From a checkpoint of a small transformer trained on Wikipedia.
Size: width 256, MLP 832 SwiGLU, vocabulary 8192, 11.7M parameters.
Architecture: RMSNorm before each block, rotary positions, no biases in attention or MLP, untied embeddings.
Training: 490M tokens, 7477 steps.
MLP neurons of a small language model. Each row is named by its layer, matrix (gate and up: input weights; down: output weights) and neuron, and shows model dimensions 144-239. Each number is 128 + 32 x the weight over its row's rms, rounded and kept within 0 to 255. Numbers have three digits each. A neuron's up and down rows have the sign that makes its largest values positive.
After each neuron's rows, "fires after" lists the tokens most often just before its 100 highest values on Wikipedia text that the model never trained on.

L4.gate596:166134129113124079187160088078160168143160141163103124129084131105110135143132145159090155130116186121143114157138138172051156119180121095177150119129101134125140130154125110101157123182161118107173104094164097129146141110090175090146184075100089137114106149183162160153134150133110152146
L4.up596:133123138104096120156123132102115114162171126098087190165081082128082109149189140095093148121106149117188093142139080152106110148188124100113133143121123136143131073158124131097112118111139100092097103184155036137116141091135172101092074161117138151125144123111128084204129100135135159182
L4.down596:153055160238153095139139082121123116144129150151133151141115119061158100168153110180120160181131114098121191142157116138077141124086120110088232027079127132058087045174146127087141147122255126119123143136115118145103149109143172162197113124111094125120131157153116101142130176140123148167
fires after: "\n", "==", " =="

L4.gate105:088128123183136138129164114150102126133134136104088096153179119078142100102112163168199106119106139119108147123143179108160154101118155166184150130117197136172131124134135140157059108097068161140117142132154113097129109110137130171152184153146130125087175127124197107176137131102107131087
L4.up105:147114150143156145105107164110090223146108126146096121109119187087136117090098096105115147158146065149147069132114096123098145099150101152164175139148133095137138170151098099176124177187101076173102114163135127134118117083114105131140077137123106165162140133177100098124100092192131138100
L4.down105:112077114157072108143105131130095114141152135141110134107093087123152110161147152174109125109097112134146174126102120099105125146129114137130131149139169159165124149132149100201162097135255107100143173107114086174171135124139114112129191132123087152091135172151123122100115123075158147182
fires after: "'", "’"

L3.gate646:089109170070112116176077115100085131127157120092143148055106132186156118130095117093138132155128094136144067150092127136105089142153119132103087169116129122166132118159102152138122145157169139104110111120163104143169154156158117099171112162173103129109137130166113141187121138130081090113
L3.up646:128118162083119153091144143132055152089082159111139129108144097062145160122110139111145114151053140074128146189156139154129196104126106122141138147115113184037150084130255127068091076087094152133137158111121101093134144155105142119134136105110140148153134087135146139154144123161126185185
L3.down646:165117164138100137193134176109132083071202101169133152075126094117116137197150157115132070083158091180139090106115095089170071113128155095101074126131113167195162132140075085089162115134093122150128140178168113140092177138143131091102177175137156062122155124165162073123115107110142097168
fires after: "1", "2", "5", "4", "3", "8"

L4.gate445:170151181150124121123104138194142160149092105149100103087101095129155125151122068115087160111107146136211141124156160124109162148097150122163107142060122121097114124106108150151177104108089119136137108133132165151120156124080143100128060143096184121137142125121112135123123163139091133134
L4.up445:102106109120114106152136101214178195121121130091148096094130138136094145130153095114142043132056113134112119094153162095110139215158121222119161114121154131146116147097180156095142100157071194134077075167107118131110155143098113118141134143145107077162071138110119140176102129165127128125
L4.down445:143168132161143083121199096159129175115144122099149099135114176149127120171136107096122124128159202144061129063106138135181101134093128079137125052144200205175139111154156175061114148127208070126082128114109096107130145142148083085208141126147116085178086135182084104142105183207115147139
fires after: "\n", " is", " the", " ("

L3.gate742:167113148133074238146107189122070134127000108099071128118110145147154106129114152090120060128157147158163102165115095207116129153110071148132121138155138151123092152153121109064158099150182175123158126176082103115137147118127148173118079106098102129069181103160165162167084144160150083157
L3.up742:176069089128139115068111165236116097141080116169123134127115092099087141126140078083089168140128123073159166123141107084099122095144099078141093105139090135143101145163102157118130158144144123178114120132038122153115112166147161112141115140142073104198120110168132164122117110043108108104
L3.down742:099129081134168136162112062062101153175121063079132166110173187097121103195124126151135119143187121178148138081135161157102088129106099151148140120083088175131140127132135131180084142160186105087115136101124157077095156106170125111134114133152118146102108128081108099133156187118107162188
fires after: "0", "1", " –", " B"

L4.gate506:131145083067114085077142179159088124184123121158126123118135083182140128123043120151168150168105131149173153098115165123177137170163061134120136153187176100122087158077124104180167154158147076164034132089060092079143101119169161194118192118117055130132126102153108132126169154099104160108
L4.up506:115129152118105061140108120118091130157093143137107100144109199060127191130128144097121077101129164123100139108139136132167115090172124100129108125063091095112090155124172064141097170129103166090123095109073143160176127133129103110148070171113181190152111111159099078191112084102144142183
L4.down506:090131149116117126092150166120074128143121101137096141105092097147169110062124142135160135147084038147109191157055166099130160192138101136106169120161138081094076131122129163150096102140217119124105088179159128099149127049156070130157136139116081140167110083179159095072171163102119123082
fires after: "\n", "-", " ", "3", " in", "8"

L3.gate172:137121116166124098115132146104179125178150168096147172092116129077092106138168103099130141118139212145183133210113126151098110237105135116096100198122144156118118107135181100122134156177123142161165092149127084169197180159102152117110147097142136120151083117072104118156138133107124168178
L3.up172:207078127089110132177169143134165121084099114166136093135151135108108101175126120181152097156123126097092082178117125157158144209105153163046131111102165186135098073108097110162164110150079100140127184074101123123061121150141119125124147151149149104162119168147123105157091159126118136149
L3.down172:139081074143134150151149231132137134106143123128123129131098082157110190186154134148153135095154137080115111199047163168133123144115061092121172123102100151066105076147136124104126123168106124136076151096121175082170149095185139163158162118149111173183112101165110104086152115125134119127
fires after: "\n", "U", "/", " O", " U", " ("

L4.gate69:102184120099146107163100184065143160132161087095121123145144161097150147084107158075123172192107098150099102140087120109173104182136134152181113203145151076079126123153116132136115125136018170111144146135190116110066106139139085103162122141113127132123159140174101128105096132099083119092
L4.up69:173171170173141083108148086126105177133095214168114108117139106163201144099170126134102147100169144149122164093131182170098150162084110055144183050092144116127140166153182103179139050142144202117134089136142140106138189116126168095143200085150101143101101127148121136093103085150157139139
L4.down69:102132198134111124091081154142080161094135173124098148103183149095067096109055140123137089085134111159103087123107225108131196172133117129137048082087124121136193163108126097148135131127170074203122147137127068117076186081154138139134162107089193172157100107095142158126164150173123074120
fires after: " |", " "

L4.gate113:175064106108119084149060109127148152118171043095116115228172157094164126133140093131104075065135139073125094127130140134159142155129113133090110129079144143137121152146199104128094135094081126026129105136097147131100139187127117106120170122133183157183130093166108137128110150131106117142
L4.up113:137109083057105087198143104106075138075141108134113134155123103135105175131142197130109131115149142125117108098134151122115108119086179114134121083133167144146120154153118117086094107113128158141121113137139150117090153195111122104124122169088165121089135123120115103109132178131163169141
L4.down113:104164096155121154068135136154100159206130144178145152126138188178118178064076100123133040102151109164165144119141200119152131163099108078103141142144159159111102149114158144147075132121100124085179112062099100156133073086154083106165152186118173118125158123212097134164127118059212150154
fires after: ",", " in", " ", " Bl", " a"

L3.gate110:141153121102111116094075126115102091174151197128103136137194131110101165122126108053089135176064137120157159103169117162161160115136044061152030130094149157090121100074114141103128121128155128110200132107095085084077124171174110147121141106167097132122114140172194089136091137152161104108
L3.up110:155085109138091143139153157081162134131080209150086125097100128144137121151078138154140141105162088130166084185093094095147145130156077145132162090143088069104080117143191106134091140140150088100132094126135112121146126154176120096112117095082135072097198098158151126097095171089122093089
L3.down110:165125131152152126206136178109126143094145130140138132094159086138181165148132086082122085122143084175117138195159207114090128120070101112249101123040121084093129132094108152123139153118123116114188135137121086170123108205121161130073117123155132104108123106071099143121133181181191122126
fires after: " F", " S", "F", " s", "s", "S"

L3.gate748:139140119135115145162097119136180121102122127175207180107108155129131188117131149116158152038145162147119107133140142146142139118139124148134059186117121176142098144110182168091097158148152130103151163077105075129136158192130124090170134104164140125126196160147141085156122135092137098167
L3.up748:179117087072126113189160158072117158112136109144126106086154138084163133115109161162139145144126131168118140167067077085128121102134123140140102117108172177158135153166119137067133124150182176128133122112102124133137066106114150115068161109146116123192138170137101110097109176078109157146
L3.down748:157123117159132096082138149140135153165160133117110106063137150150137123107128142088101079160113113076108114162161146146141135140162120120151095113205159090067106126067129149167127149100062106131061156105105103106123109114099138101166126163119088086108148145123135165063163077163083076134
fires after: "9", "1", "é", "b", " "

L3.gate604:152154111064139171118138113065107106194100157087149105077094065100141079142111181123129134119167109125151107158144165172111116113121165083092106133091133088127160112084096155106104101111067124141124156154140131153058114114167131084111103089144077146084160125089102100119147099193157103224
L3.up604:123115141143137125108161186091115098168102152153119070133143122098137153118148131159156118171120093122165141176121146085073120133112144118124096143087161099106141086137126125111119112077099148190136098060101102215195172089147097147150158125111144128092131122152103136137058069121158165144
L3.down604:087154113156130134101102086045112146108166151138128150122129117139135139166151165132176135120138098184104070111110166094114108104071146100176163107190090160146134087160174090103096102121125177091126162147097126104144093094162109127079072141102181160122115127109120128115162114121188166086
fires after: "1", "2", "″", " God"

L3.gate169:155170163147107112167172075148128037118111126060194175142139118118090142115141046174092096166057101147049038163115114112117165166106155149165084160217152125123101164178134145147093131149156157110139169091119144087160131114102151092132180124111073184182157170097156142167119122159121101128
L3.up169:118127108125165107200170098186148125101150152159093099134087121129138163092134093085000140124101082105117093154118108066158129146131130127182151109161118123143059107137120171143084111137162195058109076118138139140113115118064159135115114172119124130196073093106129080108106081070141161134
L3.down169:063057142132129185173110141102111135137173124102118136123105123122097126136089123155110090120095068118112117145131142093073152117139177114131131099121180145156156108095103115141159137126158134088188139109129071122137187117165172120129139172112124139159114184090055172087103112098100148125
fires after: " |", " ", " re", "s"

L4.gate621:151123180142105147134148111134128201149107115093094103127134070083118135116142135115124101127113193099121105144121110110149116085177118113137150124183136133103076119107170116116101134169140111152135113144181160184157101058110193139150159124142095138124150139177154071205078144179141090154
L4.up621:140129169059129107137135102142110140071139124135136105097106158185070103035100120156107116144110141174121108133187160163028140136112118147119172103093144145159110159144114125128093127143151130126105165127189139140140122106152182020173165102151184152118168139162109108168112138094138126105
L4.down621:129105116119127199155105147129182127166047139131106101143129110098134168145146089092079144137116129157123163145170133143117121152102126142138209118100168132158120117164114133053098125120255092139118086120113062163114158153068148102163099131131119100173114128131119159116129141123095121181
fires after: "\n"

L4.gate715:067101137144119105089155193126089126147085119145122151188143143118105154072131124126106163114087128170118149109180107125104210141115102117117123114194119148126176117079106134109083149146182071077166082141201131118145096032135103129082118067141095176147131144191118197144074089187087140123
L4.up715:078106068163108085107152127152113156107165155162159226147104149099116108165155123154143079136133085141118131121100108164140116148105168165147134177081100153048143125123184136140174157118136164150105157147089144154125151154152123105109070149094166132119140084099123151084149123130105160109
L4.down715:168102141148201108070101091063123094101069069139104140032142081117099148100117093081076170103124161141142122164146181130124143056125131108200076084136184096149130079169129160117105060140081122135139123123103099179155125106192147103119083152118138094150085159132081143142121151062152146162
fires after: "2", "5", "0", ")", " United", "8"

L3.gate283:171136164117118131139153161117147170125152114036169197071085143105165174111162107070102119168078156116116151144086077092184094161121153109099099181077107117149153073159171066080180096178101094115139115123107134079204124128097080084121180078160136096116085167140162118123149156187148085139
L3.up283:109044125109128116138156193152133062109097193129136159150115045188126097172106136188106129126120143136155156157173127143119091162104100054153150153172077158115141150141156130152127140103179102169131116140099108108082125148086118098109154105130155094159076078220106112137091170114084096156
L3.down283:167163162134126143111124138093176140190184115125159214097115114141157181124152055097129129119065218135090137146070096146113102134137201182107182133117082110144113067111096122124171139128086138110130113112079157143145088125090135108121108112112108126092148122117101123125165100173109130099
fires after: "\n", " and", " he", " ("

L4.gate361:104148102165131073129140072088126116169169121192066077114127069119100130136140115146161133102061141118108148159183176102064080090181093072170122124128143100138114104111120158053147107137157172097148119184116087137201136140103132105089166161137075148109092152151120140131115136095105166098
L4.up361:163121159108052134133093095156107137141143084062125144162112137089065100128143084088156156116101102070099142104127123107098075076056202110123119121102147110111162133155131178150119073098122191120132120168152127130136156095171143101087120133062140091135153148143149123155067132192125150084
L4.down361:096156163164066093188110150108140185116110121183053090126124155109094112099093176138089132096115139139161122144156147144104114157097112137147177146092098127149147028079143089070099145057143090128091152113152119184212171047121149122096080159169136141151165138098130097136149178114154067147
fires after: " =", "\n", " ", " is", "1"

L3.gate117:123134109118138151115145096096160097101124091180117135106161122167098209079119138094102137097086067153087156111158140134140142159101105157108155099129091120121080150091154127156115122116151110142161103086156111144169175065164076151116187147074162067131131075119171152192121150135151155093
L3.up117:153102186146068113105116118085142071164145119159093107131183156136079159114138111136149145124155112136112130127255116119112094094171128140106135162056113067138150118150118150145149118103136113159155111083101135142122134139116114089112121093088175128095102121173127184150128159134160169097
L3.down117:118135132131145085123137104082136168114144101113133116099097143078151136143097104147140073098089110142142149118161156152182097156140081141092108118069165113090105116151138127061144124149204053119091173174121144124087099066127161088159172099117173116128141171126146151142198176123113135139
fires after: "1", " K", " St"

L4.gate763:125168106115122077118119087135135093145135157095149127113159167177148174147118118136109179129120071168076110113075164106131137119094126081120060186129131070079109159133151061121153138108100131123093169171149125114092139149164149143154126033133093111135097106113104148131082114117175131124
L4.up763:128135060090109085178136083141097123144146144080137121086101149128154126172133101132103138127085150146166092081145133078094127090137159140134113088116081093152153145092152120116109154130062108105056094153099115112101161102112127110115149119131133137131171143126142130136137139062169129097
L4.down763:121127124128119140126112177137135090159159093138104078093133104116142123134127089103138104132138122099067135110141094128138159102096122098121164139150084076128127092080150152172114138065105103125093110167151169100104104105160137093163144195095126114165141136123127160105137123177188143139
fires after: " ", "os"

L4.gate94:143108128074088125156104076144137157201128094113117102175145126147090148095180061134137142157069093146091099153146162099108167129167153154160107101152121148168106088112067149113186095145091138078156072079146154162103143149118119160111128172154184102144112129106112159160171117093071122157
L4.up94:122115102167034156194102099089208119133109062097125092121132138154129214160132115110083162119066107080126122190162165127149154138118084130094103132149149078129140178153145114129146172158109160126172155091192151092118108144125122126151152136072097126103117123154114173122135107061174142168
L4.down94:077109163129131087165138107141161138147148122159091096162099157134139103176129107176135133125110121042122092138128083116106142081096212093107126138127136115079106153190161125126161113075215091054158150140108153186102140106104089106113137159153153085160140126171164102144116082131137093088
fires after: " is", " =", " (", " there", " example"

L3.gate380:132151102141144084104149138133165118132101125135119132132091134112068098177125119104113165112124112173144131061144116151118137143104128090158099117211152098149111083087151115131116112152133105120099135162113124192140139076119111067070214153174156102164120101142091149100129144129126082113
L3.up380:124154120069089102162100172110136122114143093133114138099082144099149035153058148149069127091125130179179125101184124143107147094105169077091097175176115115071129102108122179081092131111141110155122146116142154131090164114110096043124141157148123087139100112106135170134117120108155076169
L3.down380:128184145182109091100107148135103130154153143076094086158164199149100107107100136143091159141157179097144120130149132100106121155062207221147114140196123089101144153158125104174118108117101116044127121139154128149090179153106215058091072187060096078089109144151117092090117150161131110158
fires after: "\n", ")", "-", " Black"

L4.gate640:076122162158092162179181143104109085140089147129124113104158104081174116095131126119123154079154111184185164153132161075129163093130117133159080167111114095136211149123076194134192113099149125066163125084103132107123181087130093192170130132135158113091122162113158116124049130133130146086
L4.up640:120158114051125061176101133133099143108177158089137114131108129149141136114164134153132151165124109190134088154139103143143094083110142152153100127084080153107150110078144118095115122124143148111148095134046130132131172127127122153155121169058071119084067098092133129121157061115081167102
L4.down640:085186187122129152154128136068130118121049125081058106172092099102109169105115146124115150096145144168167135134128142158088126115083149107125118140153108112094182142065118118174128077143240139108099142094116141127083158077158088132125132129100133139136131158142157182071186129135135137147
fires after: "1", "0", "2", " |", "4"

L3.gate379:184143072110123112132160088113155156117106116161075176124110239073113086069161196134157147170101134138136146148133125108093125196149119122167133149108137144147089134047167148119122130152072083119136145146123098162179146107153057099122115128147143159120137158103126129131093131097140078101
L3.up379:141180148073130139111071131149125161096110195088113115163115069106125099121096150177156144051048154168179126126137106135119142178134101104157117147184116112102153110166110119198081186027132096093135156109140150162117158176147123137127131081157066127149096145052139128105193138062107145134
L3.down379:116118124111124138119128150059145140123135171111095112132180096191080146109161051157204116113114116081134090113080132112086119121135042152152147139083110130061118125144158083131151123115034125173094133126116144151138163138181105132140126194133138127130089129166133160122162074131054150110
fires after: "\n", "-", " ", " DF", "|", " MF"

L3.gate93:098146105124120102191172143111124074096138112169089109115127081142135096112118123139144182092150194087168126195101126098139181128111151073149073155142125182089161127088081126113112156065157125151126146153098115190108124110083206176027089123118104154107120098150104151109138044136151095124
L3.up93:122155119129163130072118129121093107120084162082124185132148158069168115102122147146097215112100113084134082152164143100123135126163152186148122180163108121147079130133127094080145155124097136152153123156100098109055147166124151094059098165116090146143112153119089128132135117100117146125
L3.down93:136105113181167126111173123065121168101110090166089174099126228119171126089141100109191135144177173120164125156122099058101166098113175077124092170161141083148116127078098104092148093131067106133097127099097103162105107113133165157097140145120133194086116089131049183133174144137151098115
fires after: " U", " San", " Mor", " H", "ag", " Y"

L4.gate240:100120059095116129157161089162111175159126118129160131170222136150131115064198171112091176176099120147108111146131119158099056182150127112223160101136096121151120165127149072168120147128127163112107100138184101162126126151150100134149173132091073132144129135115074079116096112137140146149
L4.up240:104126127121146170141148132151130158145153122100068132144094139106134132133137148150141174129101089148088114139162124127128097138155153120154147116201144111116154099091138146164135157136089109097092128220174090099106180140156105142133112100131099127147113140121138111180140135130125134122
L4.down240:180110123127147092099189157146147145044144128106098166134072106119102101127135151162127145122070153145230138108139159079076186166082105144107118170068138155104095174125107121143179168158243122141149157119160131125119170105094140076137071094161146156077156118194193151126180183110081183156
fires after: "'", "\n"

L3.gate247:126100105172089148131110175108114168125079151100102172121130097159166120132134144095140083143078132117136137097093120100204151162130091150155107167144121133139147168130086121164111100095065163120128188175139070151040136091109119131063112134162127122122128151134133171153139112142142130138
L3.up247:116117120122177194153128106083144195048131132175175130175101136106169121168109179113116144095116068040154093133148104103162104177118135094169186138168149139177173176150159153088096137158158182080105087140099125132105178071119137091111137124116106164131104162158125080127137128175148140081
L3.down247:108092149105115135086113117073092132154157123128144155166129079139147118102132102068173106100142124146144110107152128143157137161146112107110227123128152143143120135159133077157114105130158194119173078104134112154137124113083112125156155188180176144192107164109143179148207170157119169142
fires after: "7", "8", "4", "0", "9", "5"

L3.gate392:134192146160128103086099162080080106127116077120065119152139056114135092102080147100068122142169086093152104100104084113123147109131125112154180116111133179177085148062175081072113123079107142083140100137090064150127115125134110129164140126104141146124184159116129077140096113126119092102
L3.up392:156132087166140094169173153115169132130132104148137136148078173086120100086112061124088106109094129099123078116073137133090108140154083107127149118145139188135152097111130079111179130157112156167182180066111111082197107114115170170142115115066124146104114076135124132097188048080145095157
L3.down392:080110103133077132136097201127106054130102070163138120130134159113172142106151128139162137098174144091149143137106112190085130135070139157139098112092118110130128102109105109096120148136159127132147103168081121133167138186194135103101155084131160168045158149117034074125143138125057117139
fires after: "0", "9"

L4.gate517:152140130129107097141102131122097100181151102080096157147119124094113135161111177170105119142144169143057138045158088152227081125120103111201158167099078088117151127173111126191157100147153125090136080076135169103117168079090151144130127143107148129138085136112120102082130033168088141133
L4.up517:076183149135075116084104141079104072128155122104084157071145136217105109124130093112140139147131169129070165109123110154118159106097109117157080170096113136127113084116118166089117143053140065019111082102125111197148098095105095132118160154140167122120163194092132135125112071121120081094
L4.down517:067170168068132170070144085112150084108133158069114146141147167106137081102149124134129083122099085086127132063152173136102137138104077147112079137154158053187157094165096134120182140141177124159058141111094112088081181082116090158180170134118126135137160141099109143097137097071032089116
fires after: " |", "%", "2", "5", "9"

L4.gate33:148116159165115095182084184152168097122143166140083161138145114051098063097165164165135144089148135121105177182102085096095100141075150126095130134166086183135192139148127064185115153147071130118155103117085100069100116116162149106053097121111099150127101121073125101113120158133103086101
L4.up33:095144144160119046159143171136146220104156196150126155113111131080129088073198159106119208108170140149144125150104180153071121153124135121142090109103078197105156094129097077104179149097121120135144101090100123117098069095129145158112096100154119150078093130085127144086134124138140073182
L4.down33:056182165194113106123149131145160096156087190089147106151132081178207166120130134146137146110171095169065117138166145082141127134098192125069150143154181164071137110193123101161110174113085090130157113044094115166127158164096084167125145140079165084155138131170124131126136154094098102111
fires after: "0", " U", " gu"

L4.gate205:120171141154120165124160135135154122118110136107174096178041135119123118158177116141131149045166131083115120111101106103133131157159131159110050150155155159122093101133145186165101183072096112107135137065096112122165189156088120177089136156146111174208129193145115087129139191108164138106
L4.up205:104116115130192090115176116074102117176120138121135148142135156111145102106119134109164142126125174119150136182165124109117159104097157067085098180132133141114113097149142134132097125120200120102177157101088121118135159134127160121168113127134141136140070138153178046195111178129107194196
L4.down205:125062160152139177107124146135197110115127145128079105084145146139167113156138163157161089139160155129147127126132106094169141138147104099113101139115107175073124080134110098150070126077184112085140020086149108120110183104082145152105145134094106126181130162151101117064147130040145057135
fires after: "\n", " O", " In"

L4.gate819:166098127166143142121150122103134127146109147133064131136113130185123152141173108108104128116163110157136093125109159180137155093118134120117104103095108073133175136126159084073148057132117093117106089131081162105141175093133142146108093112019165170139138101083160079134125138146094196072
L4.up819:068164117108106154141139119153135129102170130194119109073104117144108118101128145164129174177101202102124152164087064126132152122117114102168096107073143157099151161124165122136127133102161095142103143088119149096143178155115133194144150128125121134066139074167103116189135124081113153130
L4.down819:114114135131161095100124114155145119139127127095138123112122155100059158140074138144117127121133123168179090141113108122166108094146110135075128170170162161072156111118169125207116137148059103138098150105097132168108122162113075118111150136205119114095134122184096157075114157173107133141
fires after: "0", " |", "1", "2", "5", "6"

L3.gate552:157077165133128118145141109133117138133107138128087172145145072150068153153132112149126149162132164122175123147090101106122120129164121165082135158129130125164123106124118189152157159172063105092193098119178116166152118088135127158189125093073193161146158108112143138141147062121155154085
L3.up552:118094169132156088099106086163161161143130092070152093121185130145136134133179109179190141113064127065194169107179163105121122057138136075099076109078181147105095122141141161111122054102117131125131101118107164127142084126124145040147077110115115075111126131197149151107148140135128092134
L3.down552:152181151115120086127135138118111165167114131157093161126155146174155117195147110112158161153143066102081105121148066106110156111152150121127098169170155116150100130146099114155082098157137118107155075179125082123107129175104113205187135087056113168153142093103136093150144135067142218109
fires after: " K", " Q", " t", " T", " L", "L"

L4.gate28:130029146159104148151143146161109135109048160197083192123103118129077114115130058160137182093086090134121168122107099133159131151100157156118116119113089100144146125118136147171186102149152104115129128134121148141122142161095125115126138179137119234087151123135118120162107062177138150106
L4.up28:153077143152097118079093120156217087186042178165107179112158139150132118104153130090085113203145104168140112158147102161162116144068153149146158141142136173139175095121123149098092154162150108113154172142107114148132181115098145123131112119086105184151153172114139145154122106087140115140
L4.down28:185109112173158101119131186141134075069156110125081175111137118131135169146104190139134126209096135099152174086147138074147121113076191117091138162132158058189143157135139130117107103103161067138106125189090185161091158104168108099130155114216126159166100099133087150158153069094118160102
fires after: "1", "0", "9", "2", "7", "8"

L4.gate103:120092163143176185107197138150114160151073182133152141187160099137192163126094104112145114170074122111101180186182164173065086135127166185129112148072100155086123128091079141139162158115113142112088130152146103154077163132097133136084128160123190085140130082095165182180110164167146095142
L4.up103:076096100149190095082138169202117138122142133146113147107176128137167147137110134128114191133220164099168114127142129156154116169100120098135158081146099180136135107109180136104115117191138106087094090183130071161059115115160126104149068146116125131081125104136141144092135078138148126190
L4.down103:080132156117099111127142105115119094194183102127102059159214133136124149122134161150167140131139127152155131142141160134129118040146166097102116100110099126144175062183066097139091168118205176133158123108099082170171104094088135068127103132139132127187122178123156143229085177119080135139
fires after: "0", "6", "8", "1", "3", "4"

L3.gate388:095108105119152088162125129160130124149148085100168099129125113093142095122146159129116082149121112108124087112204093141128151113121091131108133162154167105153103192124123163137106143166044125015125116129162130085177114137162098128177085147138130132145101125105103120148153106214126092171
L3.up388:102128125146046129117146183151154091176188138123113097174094144133101141140130166176126189177130144104091130144131183125145116128143135171093133167152068156117117111092118170186103144085110097122133185115136062151156163172142117152091095140160167105145120101193110154149154131206106122106
L3.down388:097115136122164070148128161169113146171144132109139151137180130172154162082067139104120132129143155129143099099180168121136156108106130154073116097125091123128138137137123182143149163171066163094151175135105101118167208146165076120058137077107131089155120128113063158175145108174070110092
fires after: "\n", "-", " t", " code"

L3.gate264:117127201121082099094180126157117084089092132118139110105132104121074141146105183143148148104103130100158167147102134120157066129140054176112118134128176121115184184148146066137060116133114088123186120095113125085094114075139153143110194088071176138160144152103194155148149142130150163078
L3.up264:177085167128132100089089124126125151119099133120135158110130100138072121146130169129162121148165121096077191214102081129113111129116140106190081101177126120112144092124093086102113159090089079107122086160104111144135102143056132135146142139119141143185147180133105073154160134124126077065
L3.down264:108087138172123168128158175093090170138146115114145093104125102142155167153087169130087127154145046125077122182158105100124102183161110118154194127147126084134165133148143095086143089103138082119135135162132133084115130140094109109131160138139141174177131074137150114109138130104128152100
fires after: "\n", "year", "0", " A"

L4.gate437:143105123132152136116168132101176138155140086113120094128156172187087156086122123171179121135181122123076098144083106103145113087184096200112134078151135114108119100147125127124056149125128103105129176135116144075099117161061183070064140134168170155146151115110133107088062154086164115115
L4.up437:094075115073151127161130131106173146107160068154123108098133099166087140165159092138175161146115153134134146105167081131121140126112130067151063159155095126188159123192073069132136162156134105123148133080124155079170068093088149121132091108190081145125126156187094132099117119172090061135
L4.down437:175117172148204140130107111129111148191135135140168125181119107157093197168122139176097083153126168102118171127072126176130104173166097102143133151145164194166140153103093143116073190118178135125183159143112105115110092090127086083103169080096083089178165167112120158081161123082155086127
fires after: " ", "0", "1", " |"

L4.gate657:109111138135128144147195102147081121132102043108185111126133107137112110142126113093129172081130116142183069133126120142128176172116119147112127112172117121125153151149086100111177136068121206109116134141133072196169151136126126143133155137150122110137096074095134132123166101099199155125
L4.up657:124101111104066119153095071118154110128127079124100137170063071129079152110172129141091076168167113122149139134103104091093114087142145145112157092123072095163110069098145156114184124087087161148139126118164162096114149111064115145148060166050143132113072106122121146170103109164174124109
L4.down657:119159117093129103069132165097149040143189152087214084079146154116087124179102130148148108140132133156117124181091175134175106132138163088103089126092150122101111162106130150211117140134165078172125101149071105164067100103196144157118114127097146087181142142124088173162095117139130103142
fires after: " |", " ", "1", "2"

L3.gate22:154143151133132080097165134101028129150120126135142092157099095092110167108182110178138117172141155144142156176135170136114167135128110163141123137102118080054094145072127134140076147171079160155157209135137152147148103077164149170188150132204107150094114130181172118056181159148119122146
L3.up22:074115167180189120138141124145088154098158137090129184183176162178094161118135141181159072110149115172142112184105158148095098169150115170160139179132106128139203106180165102131176123064177106134178168130111169148155117163142133062142151153143136152145160083173148185093118111107122146119
L3.down22:157094115120140170148144132133157142114152138124098142047086108087187071132140065144107102087086155109127101163133116140171141142132146107141168163147152125136112169099074133156078133179109091076041111102102073083097105089122207144135165144042092177130117113128100140166122167123142119106
fires after: "\n", ")"

L4.gate523:140182168129158102140101134041103117172117114122083120201092138169128135082097110157057126116118139137112098113108128117098127108166085156169140084183154104107126197114148163133130183160104124143109152165124146134122148149147143135112118145193047172103163167100124114119167144153116146204
L4.up523:120142161115152123184179139095154061095155149167110107143120120102077146165122132208071149098117149115128116117109181090148135123094197085109121145122164135132093093152135162109143168154108122070110146138125153123155142159152142103122101201191169152138137164208133145118200126168143141077
L4.down523:072087156110122154137155190094176133196134122096129144150140134079135171119089112147097201145144141113139143111102114122151112162197114147110136072183072133086113135166098159088115122204086163090124107150152176127141108112079162047159134165179098152073129161085087095171159117106096137136
fires after: "\n", ")", "-", "2", " Apps"